{
  "n_layer": 8,
  "n_head": 6,
  "n_kv_head": 6,
  "norm": "rmsnorm",
  "init_std_o": 0.0,
  "beta1": 0.95,
  "warmup_steps": 266,
  "decay_shape": "linear",
  "final_lr_fraction": 0.1,
  "batch_tokens": 131072
}
MLP neurons of a small language model. Each row is named by its layer, matrix (down: output weights) and neuron, and shows model dimensions 0-191. Each number is 500 + 40 x the weight over its row's rms, rounded and kept within 0 to 999. Numbers have three digits each.
A block is one neuron, or neurons of one layer that tend to fire together. After each block is what it responds to, as a language model described it from the Wikipedia text at the highest values.

L5.down274:527539557384525540459441507452485447558523469442455491524483468418453456466533563539521505483567434569515483505516531500495462556424488489509441491497516514469469558548573485457571503514503568480499415498503472481480494441508525522471480469558494534505557553557520512511505582536425506450501540512553563495491517513529416555430480496458571505522520483503498414527475469486462484416466520485486518554421523486424488488438543495550518538482517555479523483518428449579532507511427519405516563498445482488513460507530490484511553427526532533485507537514479461434459533416507502491
L5.down1639:496569504516493555549500487465451499516526500499442500509527466482480441565515490486468462444596550517502547504487491497472465536493457512494584494546456504379485467510473500498473479415531528506558496586576511550488521492530476515500532492496506543542450518546510496423471511518556473514512538502500501456459482476484461441452522495466518464489508514495451501456487552473490527487475475470509495436549535528519500521490457461489514559548562479503513479527518475553476574500498462473576513521478515494505426472445451475532473569453505431490505526577473434476497498515448536479
L5.down2894:541537466568493486471575494490475515492540501553472499545536476528439584484522420496495515508491524503451471517447457481488454492503501452592529493525495493505517491523500489462450528471418527556535487538501500507486481484462490565435511610529491551486469564455477466471525493481498481517445479497489496442539511565485507509513575494472466487486465541473481489572452459560515504515450450555571473559465535535521491509507498417520503520493477459432538498503477510518413500523522515503512505560475532406432550513507476480552511543502455479538409486531507488436506553483517424484
L5.down2904:420424451433496501537530555550466494492498483493561409471538504500533453518524492534453579482572464599463509509479501457482538442507454518548535520530473476490498542435482501560485486495510533497607552531512517549479525481487501501473497479504487555511491548554499502477497488443452542468464552509488515449477501552451490509566482537503496542511485527432448488549466482531540469451524502480484514514518563494554469624515459474531547480499439474526503451577494597530475499500436453465457511463519506484512443480563498546550464435505493406477440497427487547393471576428535574456
Quantity units, date prepositions. Unit nouns right after a number in relative distance or time phrases (three weeks later, 45 miles south of, 400 km northwest), plus prepositions before dates or periods (born on, since, from).

L2.down3049:529512512480478517513545520543551495461570471424534445486528436456581588510419507489536496534500532529452485603526496476484498574501548522570536350494440547564468523461476494464519542555555568448471544533477479444497477456410541445466493513481481570589496529507509453509536507444458504518487566506451554472426466455467524516429444532516417498569485506496445512446438512529460514494493500506488528496497482478507497547495466472543462500558540441566468610506449488514471488487525550497552541544512465510566524495501517510516555461453501435460462495547528430452540479428523483530
Section-heading closing marks. Closing == or === of wiki section headings such as Seeds, Career statistics, Quarter-finals; also table separator rows and some numbers within stats.

L5.down305:560530508565478481494552562470546479461492467483467487453482413537489511469575452487509541462575579434484549477488509465513530496528553482503501507492490457459572524463504488459511512485581483510537559501494440472498505533509482546504561502449470448513427415495505491475478451490504491471514501550509472497467464476519510481513452415530452501516509536518474477547529478476510507495472509439551434521522461564565548496542467498492525488538516473519533512480468440561463482430482486507516486428532539520471488520459488512467547602517464552524574464492494586529508498456595511476
L5.down1010:497513576561539589464544520559495471480500501479592469447450538518479457561498484453411510481526514474498521462511544467457481470562519508488479521503507486484512447461566498549493487508462550460496526517529519487528482523504588477537481456568482401484520536470545468481529549408544448524531485499444485520452536534468552442578449514455481521559464463509400497456405460510437518490576498505474464444590482545548520593446582488489485477486489463529461419496485544441519532548505503518474473498513454419487496562532433485497471506510480437517590434512537446507562404497527550457
L5.down1624:475504520534493485508514470527487476489494568478495585477479471502529560460521528416504480523528467476507478459420447507470482500471500499546571458445494503460483481525451437514559502480475537527501506482541497529464545505471513513496444501546553545444482507492489454473522540492512483537510536551509484549483548556483518574469462502495492490596489490492464502570442480483514516473529518468458485491558550498571459540492453520478489513464469446505542494473493546437528562496525506533483497524455536499530503499552502468486475454539496493523485490487511519466522489539536489484
L5.down2068:509579546459496445484417498510612577551506458499519451522541478492464500560471480570507546541531532437479523484582488508469519511512480496507537474554456463504506458548532547536472442515494523518499520463499486529403473461488457522521476562446527535439427498359497523499500510468488483522527514512521494458510452535499521459479491516447509454454446600514444484518556477591511480415494512548514452474478548490505508466530429566459482491489496490522487490503461548592446486445473461569388511530516568412553478545471517504458535451411510541490523522500558522422479527468530492520
Post-noun prepositions. Prepositions, mostly with, also as, by, of, at, opening a phrase after a noun or verb phrase, e.g. window with tracery, raised by, taught at.

L2.down260:506452421551502405438496589480512484498520439481519404487518531468469479481461531427456507551435489502495565535487462474510490570539417621529523490504525470534555576547530505607487514520471520462487547469532485517470532505553536513531523478529431493422512520519508457515558500478485561539509484462577481552465476465567507440540474447555526493467526507480482529425469584423535483514472525518588530476493480465496553503475530512509355474481432521491497461519450449512491495506512537562491488446507505489454572491446540524489514497508468479508535495547450547505475480497528508565
Generic head nouns. Common nouns heading a noun phrase right after a determiner or possessive, often followed by of or in, such as part, works, results, period.

L3.down88:479504433499510535465564436478606453432492566475471517490453567526471480466460493523491524576466539433514582499476498580484452477465543497530507499488465480582522468486537396462517478476408544490521451480488448565510493507511474478545520463472449515523432528503487530558481461467449457456431478520456540541584511442477559490551478557607542561536493451537518539437523514541547489570492509535567512533429516530474498575590455507469491484497484529485423519538509484536487522533507534475452501515459455491433494529496510486462537570505510415509472535455505547475459463499594462464
L3.down1890:544546521522440483528500525499547509520492516526460442467545493542503544498515488405409522470530572528463535558420445483587511490507511511502421536568518451512440502453522494522442462514503584469444469531507546512561453498481466487531489466436487516572561517508474456476562523464423564528478478498494508579466538503546535471478479468496517501462537510504544452573497574442485498488506532469492479401492481459536479450483524508490458523477493532531485474544479435502567482369514506492543545518463502488484479520520379464517470552532474429540509526580471474454474473508507472476
L3.down2610:623447573509451459539509446520494566561471536497522500537518458516490506556492513408530500534515544496404456450429493539539481467511566470499570486443521546497440463547473423491483468521516548466554518470548514587521500505503461492506471495474423468511499515471541503463514459491485518460483559514500496549485554479473496495423501482483463522515459474540451462560504493430447464523490498497512477494490409456502456521522482482404488478541476450551450579505537472502469457464479449496500479528482456468517572522504465458551488536540541564478445479488420513521491452470517508493
L3.down2703:534501506590403495479431580473491525555533492488512421453444430477531448498489553515448469449490485518545574533518493490502485511480504441547498547504496454515485529445571460537483483548367513508476489534503569506518528494525539539476499425509468474525466503524473460514446511583506549585512477476458543603487498494488490483497519484524561556499560531473530480498546531368461528492533516534443536448446447421493450557519561450447524406509541556516546409548437511488525558378511530574552539555417496477481426531425481451479509555511521449485557574554528482483401507490503486550
Units after numbers. Measurement unit abbreviations right after a number, often in parenthetical conversions (61 cm, 50 mi, 24 m); more weakly, nouns or months after numbers (5 October, 11th place).

L2.down2890:529538471541596433440437461491566466417519495504466526476518467579486511462496524562540486503475498486509499479552544469504529524546421489463503463467514496512540512527498479465500449505464549531534527492475449492448510542503450498449529489456493514439412511438439471556484473488460510593496492530506461507486500522454484461488485456465501506485478429477506445562507509502462432512541487475506512445497473467503541482486490504586518541526452573532492532496479498489541450527507476505514476522523483470508497480513484518546491525500474537515507485564466477540531561481500469486
Prepositions after participles. The prepositions by, with and for right after a past participle, e.g. characterized by, decorated with, caused by, credited with.

L3.down1121:524501468501497493476466484470460528582465481474423376481456478523466497471493490477536443507504564567494508482499577530550581517491504500523531490478538450514508598448488492548514482521502534491522569462532480483530493488483430483582470450538488435470456537519451510561480474565499519490497519476473493489512518447439463540512383509479556512467510510477446515468435534494608475542561512526560543510452430478517497582462496485519495513424502541537503437475483546525479463414549517529431487476498531507499501469468503504478515475453457488487455437442480459523507496481509549456
L3.down1562:504542521391533468529434522514477477478523495490485449504520508541489489544457480467484497495580483495465578519568465430491472582459484493629507525530530530493572489454503534450529526503559554569519535583541580459467498512520503512509346447527538508502496457510475531459537542448524478438522472434589489509460536570499505521479500547478482543530480532587505517520491471547472541472560525471470489470540527422482514437509458546509530480592591529497579514501415535434471445555503463457479523548512532497568481529503479458498530488465481433570505456564473501586466552445501555493
L3.down2758:511522530522484452486441516518486508453474471531521499557480461524536544520468496518484487435506461542416576481465527496535449456531501487508546466484528466514551468498474492497442533577461499624474572484454488498536551540463525510520505499499498516473522440549480461514469405567451517508476524488461538457470490494471475490534534513517533453434513556481538549393474488471536518535402445548432371532472528457434511542445518607534450465506543525454531493536548557528504534461486510460474478467542475482493490550578474435470510513529495523507521509575468508524551578493523513540
L3.down3062:499529587579556538515449507479464565552501493461512414467480448487530538573484502462507462518537468577524494472444485433460500442544536524455518574515471455535518541514508542532474491466559492509410515514531486531520556513591513470480484474513445532548499430461486588492517450484519492515504451504443494537500508541528465477479462502603525476459470492470511539537474521465507456503498526519507513472501519443524511470539508524473436467590473452413503513526494507555549512405588476574514605437511452537442419431510487587407521494514458515465461522493439449505543469559522499505
Head noun after modifier. Nouns closing a modifier phrase, often after a hyphen, ordinal or superlative, as in First-team, middle-grade, widest acclaim, and usually followed by of.

L2.down1028:527551532469463491441509498527554579504462514518445502509475500509430440481524438532481504510457490482482441454496527474493560521423507549491480545542503454504503500565434528514495486504557496492494500504505455473508482446436576541452453457537487489508496485470527494544549538511472527458463465470486509503473537452499495534490508478431525445511425474499440581503505462505471532444488436489460480504474501507568489458508473452390464560477479509494482466389507465533508471487511482500464436497524466416537440538315515526556521505520472550512443546470529461494550536500473464489
Comma after introductory clause. Comma closing a sentence-opening adverbial phrase or clause before the main clause, e.g. "After the war,", "In 1824,", "When designing the center,".

L5.down813:503492525518472564422603489520515466451494480474523531485502513463458505446530472530536424514487550499487458527474463485516485521479452524529469458558503463491439568420510569549460493536556534537501478515467531489486424474471523494513480501528564491556526501558452538535457532445525545527550492526485485612454485480482422513571494502500526474510509505452505488462511482483516468460509528525538490495421511507491451515555522499514500536464556475501556486496446501463479538454457581534511558557508506463513516537560493500492508552512497493538481541579499521521483532514485497500
L5.down2491:580560529543473455480507456485517545496498538467476543488501524522567537576447471469469437490461504523504473459530523517501532540481575540529508480498466530471464566481551449437550553538568539448536542517521479472533494539565493532468462517505457430502541506484548522477513498487509427455439471508527518479435542436489476475507516496512405499506543474521505482567511472510465546490525463431581436520520482528498511537521502464507506518492438525446474500459482560521534490517531509487541467516465519485551491504531494478446510528485510487442544461506527536524493553480580499448
L5.down2500:493521495506398468388550507484534550510556495604479570525524387516448509465493562513540466440569536531473551510474535468504514539508473426426435526587536486458519485541494503509542460521592499488456534464497499496442472481451454552490483470421538601511477515522442581562465465503419588489477449474546600569558482496479488449475539453513492467471472487492495495527472433527471496460440512530502496473421491508447480471479435511494521502505447537496515534560442518510428521476546449444475471447459465571484493434530518486476510557463470468517427452519473546485474518454484485589
L5.down2607:395537481520488529468544458564513463509455497438517501488467525474540524525572518571444479515524518446509465544446530492418492467474466510523492503537541516487496507502539491435494467507522445519454537484497449444497449457541466500540521562543467528493467495508451542514428588542475589468485453525484524520458514495506491518491571505487498550424529503494484465479507463500534524491519514453525501508481531450515563443506495433577491522480470483524557566547456482578486424415614489447497492554485545507503483562475544559523514469461492521429531492498495518452542558560514429437
Role nouns before names. Job or relation nouns (writer, guitarist, coach, uncle, husband) that end a descriptor right before a person's or organization's name.

L3.down378:494523512435487523485552450456493394511527441484490491455439492550555504479490515472515499456438535522522405570565460493433459508467561507543591503459527441477490514492437477464436554564513505501512538507508463525489608573463555477472540490551562532561588508568517472478551415489441540440482483542479510460493459439439483489474514583421566551459596583398503546494481441446566530523501521505522462525526510472549516524502488552547474489474466441561441500463462461547397489537599505486461457559498488543506485455528463491564499468466458533511491578493515481439524479567470558476
L3.down935:489481535497456509493464408503498474536479414505481515516571468553553468471522560456502519486498506537437545548549466486432536568490579545536521469539443528520529439558464544463453476441493483519491498467486488492519498515487513513472464442517477516438536553564519457466537560537460531473475503540503438449469476486455426469493530478493554508513500566444464558490525449472450516493471545463496533454463556477558493565559487519481458477521538440491495494531423530578417540594549488477421451511504495418486508502528496448457452444485513583472466587501497504549499496452485496526
L3.down2708:481484560453454526468523453509513433475471561482522532487492524505548579523501399513542552515508565449473480582504536471462544549430470489556570446478557520420437502484455488431458538528564538502497497454496514451572505491452513460509501539563528513588486496535514447525510405439481522519458477524475498478461469468550542415481524535482523578519498557466469575508513480444511524511515500469573467496602521447543446545546543535526483507512503491515523485501473474545490526495508452468538482543520451487456529532498475443547565459488508485539398522574518459509516481564511474506
L3.down2763:444470574459464480549493497578504509514462476384497583508490549517546509477522538538523562532490558529457528555518544480467506593427523460516519453532448494459514489465496514439522512518563523522540520521487500483473513532473453516508475477539473544584560506500557456508461538465537536542460508511481477578505469498522510468514538511524528521469471551464479554474502446489501510504478490487498499493544493505568532542504464559510456530484541518477495466547502486515482543544564524530484457493503439492495482531472481405543526514518510534547438552514487450598444485518512502493
Section heading close. Closing == or === markers of Wikipedia section headings such as History, Career and Geography, right before the line break; weakly also due, such.

L3.down1572:513530525460485574541500491533503592529482508530494464459529465467476491491470459508536520502458597515514453517526512537456476455525488546573548502495530464427509491537482501524538548562518457539453548505431487473427502531440514580412521493561510504585508460513510502523508458440485505434488485530472552524556567511515502580452503486442494427523486466518485538464527512551477588463506459511491503481534516563531486464465483539424475536532526477447439524443516539543485497498495499517515431509475502449556466608408440505558578436516453524468453536503587487511535496538480453468
L3.down2268:513429546487495489493502538529567608546477542466473444495502543483401473566516545503507506531474504528471427481466570484434546442466478580446485533508517456511516470594486535514533552507559512477515527528518515456459486524414558518409518514581521507546540545482472508469488511504477550466440467474480477521502520496536513485456472439478548411481461482546428528497576552485469546458538538499467528438532510525500569486509496474497469576484543533441424489464553465562543462446519507508534501533495506435498434487348500474546530479480399492502407510517518427501475536514566506468
L3.down2568:531476581446494524540477464475558556495474469568494480461506528498460460473556520472557487519528590429470411534540491505495558461504507479485527522523555504472563512518454502532584528587557487543500545527515514441461497546454514548483454470535480501507472465466544569460523511515483501423461471509507512485529514466476484443461484492468537462461437487473434543502470529519531506481569544451477510425494483486481489452534496521462456557521523507448468519436493519581519468528504512540467478576463517466587430539420496540547548460565452472486526534522576472489550496489480474390
L3.down2726:545472577509454484496461467480520624513493471504457456484512527449553470464464537488553501477432584487528523453510428525441455500545547463406522518460486455513568501505522535476463573590473491522463549528489489501475530483418527521455501462549483539571494420474496490548567443451508475362508502489515530503477604480469466522454519474473538468522458546442470564454484502556552464452506498439472491512525486514477504540532471542525463509509514502489469511452512545539505522425490470494457496538505533510480460527459470499544519527510482460484477487486603498479528510542476492421
Comma after introductory phrase. The comma closing a sentence-opening adverbial or clause before the main subject, e.g. after In 1879, However, Soon, When suddenly.

L3.down331:486497449658500526491475450437557520566506477519480432486474400543485437539550470533506541475526489476433510515476515454485515533479488442510518437551488542518472523520548457573450532502536486552449559447524525500489518481428475543482497509470465519483466519453517453545537517506498514512489499492438468535487575445517415469479521515518534514470493554468525509465486531495419488457520493537481484417470521441488544460559425486528498476517521513547553494502420478523494485480518435517554487443445485514488437513465501492585473505428460471489494509480484512505558465506496552477
L3.down1123:542483507551460582499463437548518536529493523507517544476498509461539532565442473516502541540495530440499535503469455478525580510479509533484527461473510497531461487491488482460468551412496532447540518483569492518524522447493504458484467532585468470522517497494520463480502513510465538442500454470464482509527495472500552441486502511475596493491583518545554469521625568476433454493453412499512499522450545411530515456511491492455506526474507416477451395477496486490455480484569498502502498545602545532520444429482473527442521510444534526495524457511514516444537537504521456458
L3.down1301:523489518515563473450518458580483503518484548474429493415374504492483502499500511433530511542538511476483556422453477438481500474471481513446534510500559490521473545542432562488504558444523509442507569487554455443492597432483516475458548487625512450528523493599511517412473554514503489466446491455528507584533516483498508383530473515470482492529488535553572562501520565517453444484502465504490500488470506488488548487529525474482497500430495438523496420484455499515501406453497450482507484616585477536427463511432537532474495507420474479519498506525509490509484508498518496512
L3.down1566:505467507503452536521438487500479500504508470503520565447522431552534435515530498562483577507475486550571488553495496493443522456542573537514515496523497482519548411528505537534497614527515456486498485504548424438532510465462433500547530522506544495488551506480492454430501499518489471471453518457507456476489570501432531395524522525495440489476501548541524603443495466502472504419481474485508487478510468473512516479483480473508525515533450555485501555475567426525382491456558493519408487492551515415474493444488435506510535432560408517483534476480493501455527495485504414476
Role noun before name. Ends of role or relation nouns (husband, father, chief executive officer, coach, owner), or the comma, colon or line break after them, where a person's name should follow.

L5.down1340:489458497525501474490518500499468499525520399486539495523462456419486532446522455477522461473538482472586465471565456510497457488453473545556474514555542497480480511461464503533499595466413486499555449470452571480505462474505423539482532510433465553466531549434419471556495598466542477536565470598532446488536477506538558526538493536507510546514441522496468520492425493436535430520498552492504548533532419497457542474469485533465487468508501496499462515501478579468451410517492603522461496450502574519577515519437507507503546506481487503483513523522572457488546490547454436520
L5.down1744:494494482535496600469506443446500490511463491521500421465420520529458525485493491559537508498571569489479497503511426452504480561446498514471472491546490509499529527464495473497551497513489544502516502490493523524436494489494356545529516483371519433504599526448458465538430495500611510531511541536461545460476504489505470537515478470526458581523454459568425557411497533543537533443479574447520495516443511517419381483435562504447487489531545509447521529509536541466563550505540561564487442481511569474502494528545524493466468447572458509444475453386517479539464545483467417452
L5.down1947:500519555475526481484506475471533466513459500545409503558532442531531477514520510456466455504520494543476477460404560460547515499460510544444429533525537467557509488539485405426492522490443484477477462480527439530538533494522465505517452529503491507520555498478530482504503575456488511458525489503483459542492546504512463537529472536511401493448470492506482532555488488558492468548373529479457519437465556507569458481485465503438510440502461463512532543498431496577443511491519456551448492474452467533575478500513493536427483459489414493548483495525507494489492578525509543500
L5.down2937:478525524524474518492487509540543469485444482491581526513472533456457524501564535449483517502487453484537409573517442465555520519489540486458480545531465517441447447503515473514547499512455480469514374528444592451536521500580501479547454481440468484522601498486525491537476503476544546557475478575490432510453486514530509595572469486533502511506512477456512437481452505495495547497494481545525497519490482517476555449539476475544564573478520532479405469430477533502506485556518512479582421532517503542477475501470459510546498474573525515444563455572592440523523500537487433466
Role/appearance head nouns. Nouns or participles that complete a predicate and expect a following preposition, e.g. role in, appearance at, key figure in, found/used in.

L5.down204:434533534444575529473488429484524509506526538469517449469437491473516462510531474512475520527599458534494549519477498471487497462449525527529500443463514607413514543533472463476602415508492460416506512518445465500473459435433557496474482521530518469520546510523547531483537571531503482445466530505442530467582500564498550514499415497469502589490510528520539449483465473538453532509486535510487556485566449530500483540454543444457609463547533486569530551509514467497464510484447468438512483468502484431505530491527536471510462446523450557472457474526444532524458492516520521527
L5.down1458:476506518531526538481531581456512508445527510554518503527479518517443475516512389489541499566553517472540546509454527493502508544456433528484524547416629485584498526489480544522435511484493482433525519551503476431470454463469527499425485454559503465497515548479536487480501579489406493515520473434478389536471504553465523463517534504528473418593569523467532511463487541489426482489478545464570500480547516501545463524495500520514464541511495521540510498510533455515538502474536501541437547474502479448502510461533487507547453504570463469503517485529438514492504503490477482427
L5.down2399:526568532443499531509441453491559410448527502541509542552528528521506543545549493507477561501483392512537546560448452444512525520398409494444510445485519546493477483538466503525472470402477543540488492557592464519514528480565534492489464479473510477506553575463512486478522560506453524528437509456421473524546471474494469534480485521540466517489462488474499509549427539504455478512471534474520541559511495485579474507470478536555524546535486518514579501462498416475442425486489489543504486512497454434533496442514484508515450430537525535463453471553465510468529487505477464488
L5.down2715:510514530479517497463473428394572529538465506540469446549489527559514473478517482562584484512517533495475496550549549494503577468467419539451496542514533573520507542456514413553504443498508543471499472556462432578508502493491456540501468488453541411464472412469524505491489510536497424545540540462476416499533481497519476477519411476430487503508505544469472494479484552527519457542536551458531480473465493468468451486511471571468551473550420466539539521472541447577494470546486471438468471518525451505570515465548503514554437532502486472493503538529426442545490475532453543560
Before main clause verb. Commas that close a parenthetical or long subject/intro phrase just before the main verb or clause, e.g. "German doctors, who arrived…," were; also subjects like There, applicants.

L3.down426:538437471518424489486501585509539497532519500520483499540524438530540466535537548509446442487461475428494491523443469462562470483575416407492510500468484526466469532541526470521474524488489537517453556504475429497490555496557532554538497521488512483568544557554536500512497449563484518498534409458482491558482524526481523426530445490456472412603586455513484534493547493520480479458416508481462476496486450488518467542581545528481529541568544509495491472496451530582477446395405533532494538517425481421489440496513461502419516514489472448507455452536472514488573523519430551462
L3.down578:503502533554489513430458565503534528584484509522511430535527537442507525495493494506472462458556583436577423476539481519499548453508479525518479498592512382510432476519512533520538500527495553479460542501552555533532599429564507503508516502456519509497497522496477501443480534414515572516468445490559487530480518462511430514408528460420435431500531563460518429529485468511497502479479504514516457456449530435506518442483468467506475520462433470488558488485505520533497487508459479482430458484508506485539479490454492524550480501508518530528506484523470521479480490451468516495
L3.down1518:451432520576501452515436461521480500531501489558454487499529512532457552496386509411446448474590525530552459566485474511458547514499505469445522504562506545517602507494488453469461466474540450551509527448562468503517518507558502516509546552500551500495431540496469442547494451565421526489487525476471522459525491464480442481507552494485466525420459567513504502556452520503535511499512506501510460547445490428439509478507536449475435490471511536622518512512468504471587509474535493534473455441536488473389533488521461465528475584516501536503469555491510443542521545433481536518
L3.down1889:432460484481476574551514477613497440490475482482522580503555505480545583497466441533515522464514511516534457495552505468474559501483510604508467500557529459492433562488527536450493546494504526498491500554450395480511481553484502449493445460492455434486511575520560483451529513542494451511501558458593485515423475463505518513488531477553544489477523503406452536514499425477463514523457470419513464410528547525524481407492457478551441547443499505489495507501589546519491465466523580527518493502429496512490446548523449548416438428488505471440548474514548439524488523472499430482
Place names in references. The last token of a place or region name inside longer names, locations and affiliations, such as Colorado State, Southern Illinois, Tokyo, Japan.

L2.down2422:514461453478511520481459549502501536516507539553475467519518475544522563466454589491544431503526524479528582444449505470528547454502498518433520436502506543469420513491449504538483480552542528527449508487513540504504509463530517398485500465533447479524455478482470572480539533487446533524443482461462514506483591476474537572435495513472488445474519499472501485524463477481448531540462488409480544447467496489478513519546546543513479482473536455517535462561405470448546480426500487470476483525522533557615497496484462462523450486425568467533481450501488526468532497497457535455
Units after quantities. Unit or count nouns right after a number or quantifier, such as three inches, two weeks, 44 days, pages, km; also range dashes and × signs.

L5.down963:429420541447552560530537512532472488497474505516544501560519444481554590491516434525529523492450479479502408436543486481492482526485537471519538472529481482541545568522511518472542531474500518440500568564521452465492540506438580480391503427491472524471519401458581559461489492381525472482540592489502434442499519555494471487441519508539480526501525494491551478490505468547505471566430467463560531480487513537439517469495492521528533488557539509453544501461487509509449432491461493459401588491521541474499492551446502518528492507482582548448469482500515482443498546476500511493
L5.down2231:512458477441504480556503420494481488529536514455534546483523452494446506525491484440534543531549481496533507479517500570467453471499523515566535437469551501480530475441517564495476512528590519447506522420479504468476486587545518537539405470528473515517481364520502469516549525484547534484500523481479424433486518531471486511547525524533485582516413456558483502485457422518489509529504434505536516492493491589445551494499413565511459452567560411488521499493498530471457474462492553453497599495485524502528505515515471456564518535498580485491504517488534517516492504542480498470
L5.down2706:526406530439511516530443544548525525500503486462432628496528503515523544535456550450503531436563486464474518424538450444498569561478451519557537516563465461478555530514527417459433548469469507439490572491578476523466483495528600534424522486473524428490546468503506514453498520442533548495470445528453462517530517528466527503494455452551507536479448548483524500463515526497499484510478481560543481439557442460479498498512480499503513554496518495458482439524500467482468461481460480397530534447563423441512557548458458447586488455485525494498539513441508569563523498483484386522
L5.down2970:504539590523555522514468575453575468558462459494367485550491532543504411479552531430571485489545511487511541459447406483528563496456488518540460500595494447532518577510474519542472516367508469516516536514595517483459520513484530542447552515490548504481460535540436508458487526447508545500412471582443527553536464549461466498468496458481450472481564578474540506476475505480565587544478506502425492436482448490506477476480463454542481520566495548527481507563496534495528464516407523459515506502556475461551549512464495461467489560509549459518550526481484482531511519504577506547
Place names and demonyms. Country, state and region names and their adjectives, often after "the", "of" or "in" or in headings, such as Denmark, Maine, Brazilian.

L2.down227:494479488498534553444478522529404447524458514405532494501526544437533491541545505597481485424426460554456424528479490490485506515532490526524439422479442491495489495503563454471419502506474490509494504493486551548499490545541470525517506452467577420460531500414469522525534510436537507487427452488478457503494507497494501524511519557452529541511506514432526557524499540536448512536471503498537445467478479451473535520465490395577500508476425451445505551538558479565491427444531425522519564559463520494541480579526515545510485513546386560466511528491495534500480520483525431511
Role and occupation nouns. Person-role or category nouns ending a descriptor, often after a nationality adjective, such as scientist, general, artist, footballer, singer.

L2.down692:451499471412521589502562539487460534490562493435456537470542475572544511566528465444526466457500494474463524559544540435557506471548418492528459455523565546481490437511474501444532554482511556494507461425484488422479544464463494458443442483455542546584575533505524518506508453447534539552538493538513421486503563508528521513473525510560483459548508514460489524445503491563490418545531464473463536488485507516535434452465518538459537430622575538428514539460542507522525426549442529485486513490418482499507498594515457500515582406547528428437510463546500450493482519525524530544
Place names and closing parentheses. Fires on country, state and city names (California, Tokyo, Oregon), on closing parentheses ending list entries, and on "has/have" after a subject.

L5.down353:523492460499534501537467430459569461518453424481516490450519487485465525463463411464535469396498477472509503546572474540474483444497512522526508487501542501522492489497499406507481577544493559484420520456493480470464462510515511506434462519508525468522515528485528475590481525587451566538434490488523445487482488524511449508542446466481496499505477498519466518565536537486533520489502450487481477477508477492527461533461472501465468510521528427544533505478476454505523486569524483473547494554568444432444419554485493479526503484530467472474527547523517457498429515523450428502
L5.down1693:531550516467439483432535449459523507498574512508457564491521564477517512436509476578451443461520529497481458566504512521499437484513506462571442462529501520554482494533530500536449474521469556526531451526495529548526485509526473554439533504453512513493547469433488517476535511429498488518523480500542426582512537506497485571494552414455485521575560537435450434531467590473486519528536510487546470454424499495531473497515461448423557483486517579470525473509454494477489445526518515480492525477472476482566519483461513493558515441541429510511598491528534460533460533517496487498
L5.down1997:455566561530431461470480444517428434576460466471475448521449451524516502486508529501507478452566510476509477472451643554506502543504556475456518432534533478515441464527546509502486507469453440485500446451545486561453535477531562531502537479466495438556499533453543475400443526451513516542427481494523560431556455484483474431545517480495515520500459472472553479521534499479534539490497509512570467489529568513521598501523474493492498519437415453522496533506516446522533439489490410541523521525554507404445486516490488513517501485484503483507458508510517524461442542505515477533
L5.down2338:501512584546426463475477515528489521539463406491493459476467436445489473451491541446499526477543518453490480473545501499578499516482551519469484583573491422520543475569562535455535448518497433492511471494424512473506453469516425530539488508467548530432484516497479473503522524547480486517580470561575495440569572434543566514465473462517507426460592481514470469488478500517518493447544572450483465473551511486537516492522542549545465476551465584538516497499438448494461486479488515519581475485478473497492475556495539512507493541478495533630552478499526535534504490466490431513
Section headers and list years. Closing == or === of wiki section headings (Career, Plot, Etymology), plus year prefixes like 201, 199 starting rows or list items.

L3.down883:471479552455528502548487552534574487444496460534459507471425491499523440538554473475576454465509550497523554500599473469487418549448535506472513426475537498564519514487444540475545474506432478518498499500496481418520521541508473567499599457510527487478585516503464620480453467501523520442505535495448433519517498442532533552484453491523486427509486486551508534469507466465511546501474510543483462470562497530553507551510506524480508508492513482421488514464473533506486483511481562592488451540544445553553628543526474494434590520466480493530448562502456479538488501499460561536
L3.down1616:505473487479490458532596488514488491470480524541488567567488517562530573525468450538476443452486564462525455448509483553499437514559517564442475437424558495556551483466513460519487532512474496463484491526451475466505558522499398526502540477478440462509543514506554444495501475475513462449531557446473525484439533474420526535520460546488460532529541542532465552434565418458489451502503571560522455434499580507549533516500464497478467527454496470432554484463499518510543547495584537493430536576524457468517552531530489470438537470573487517453555498432555511547460549452432416496
L3.down1624:531482501453487528534476511555452498471504507568434537472570541526524482501544466509493409446502578482504487491474464466465456536584528494449523444445544503512564502438490512486467479536503501493581454497445549427456568503542448458521484453538414499504531545525485474506561464508488466420523477475469494535507551438473483525487437531527477423545532537508482485440484532428559446536499483527490527472495497508513505532462496427538481574491523446446526517458455533491481503458544542502512540530487520500539501485540509491422578491597448469466581479354507483485480443488482486513
L3.down2953:479428524500480490441566549511482476538460464525468566500516525518557496518508471473446406490520518552530479444507466520474494478506529537539470472473523476492505506466469535524485482552517499438520503408454529536526526549518429503539551478492424504520464521549517466507560482555503518448552503482455499524533528486514498511473409506533446471508444491436501525504534545382521482571528540575492517500408520476500498507490498501536518490484507495478514555469480518467488517485496558522513478500521536470562542527548457469412497543472508517515547466514439508511481484492444539481
Prepositions after relational nouns. Prepositions, mostly in, also on, at, as, to, after nouns or verbs that take a complement: interest in, role in, pioneer in, focuses on.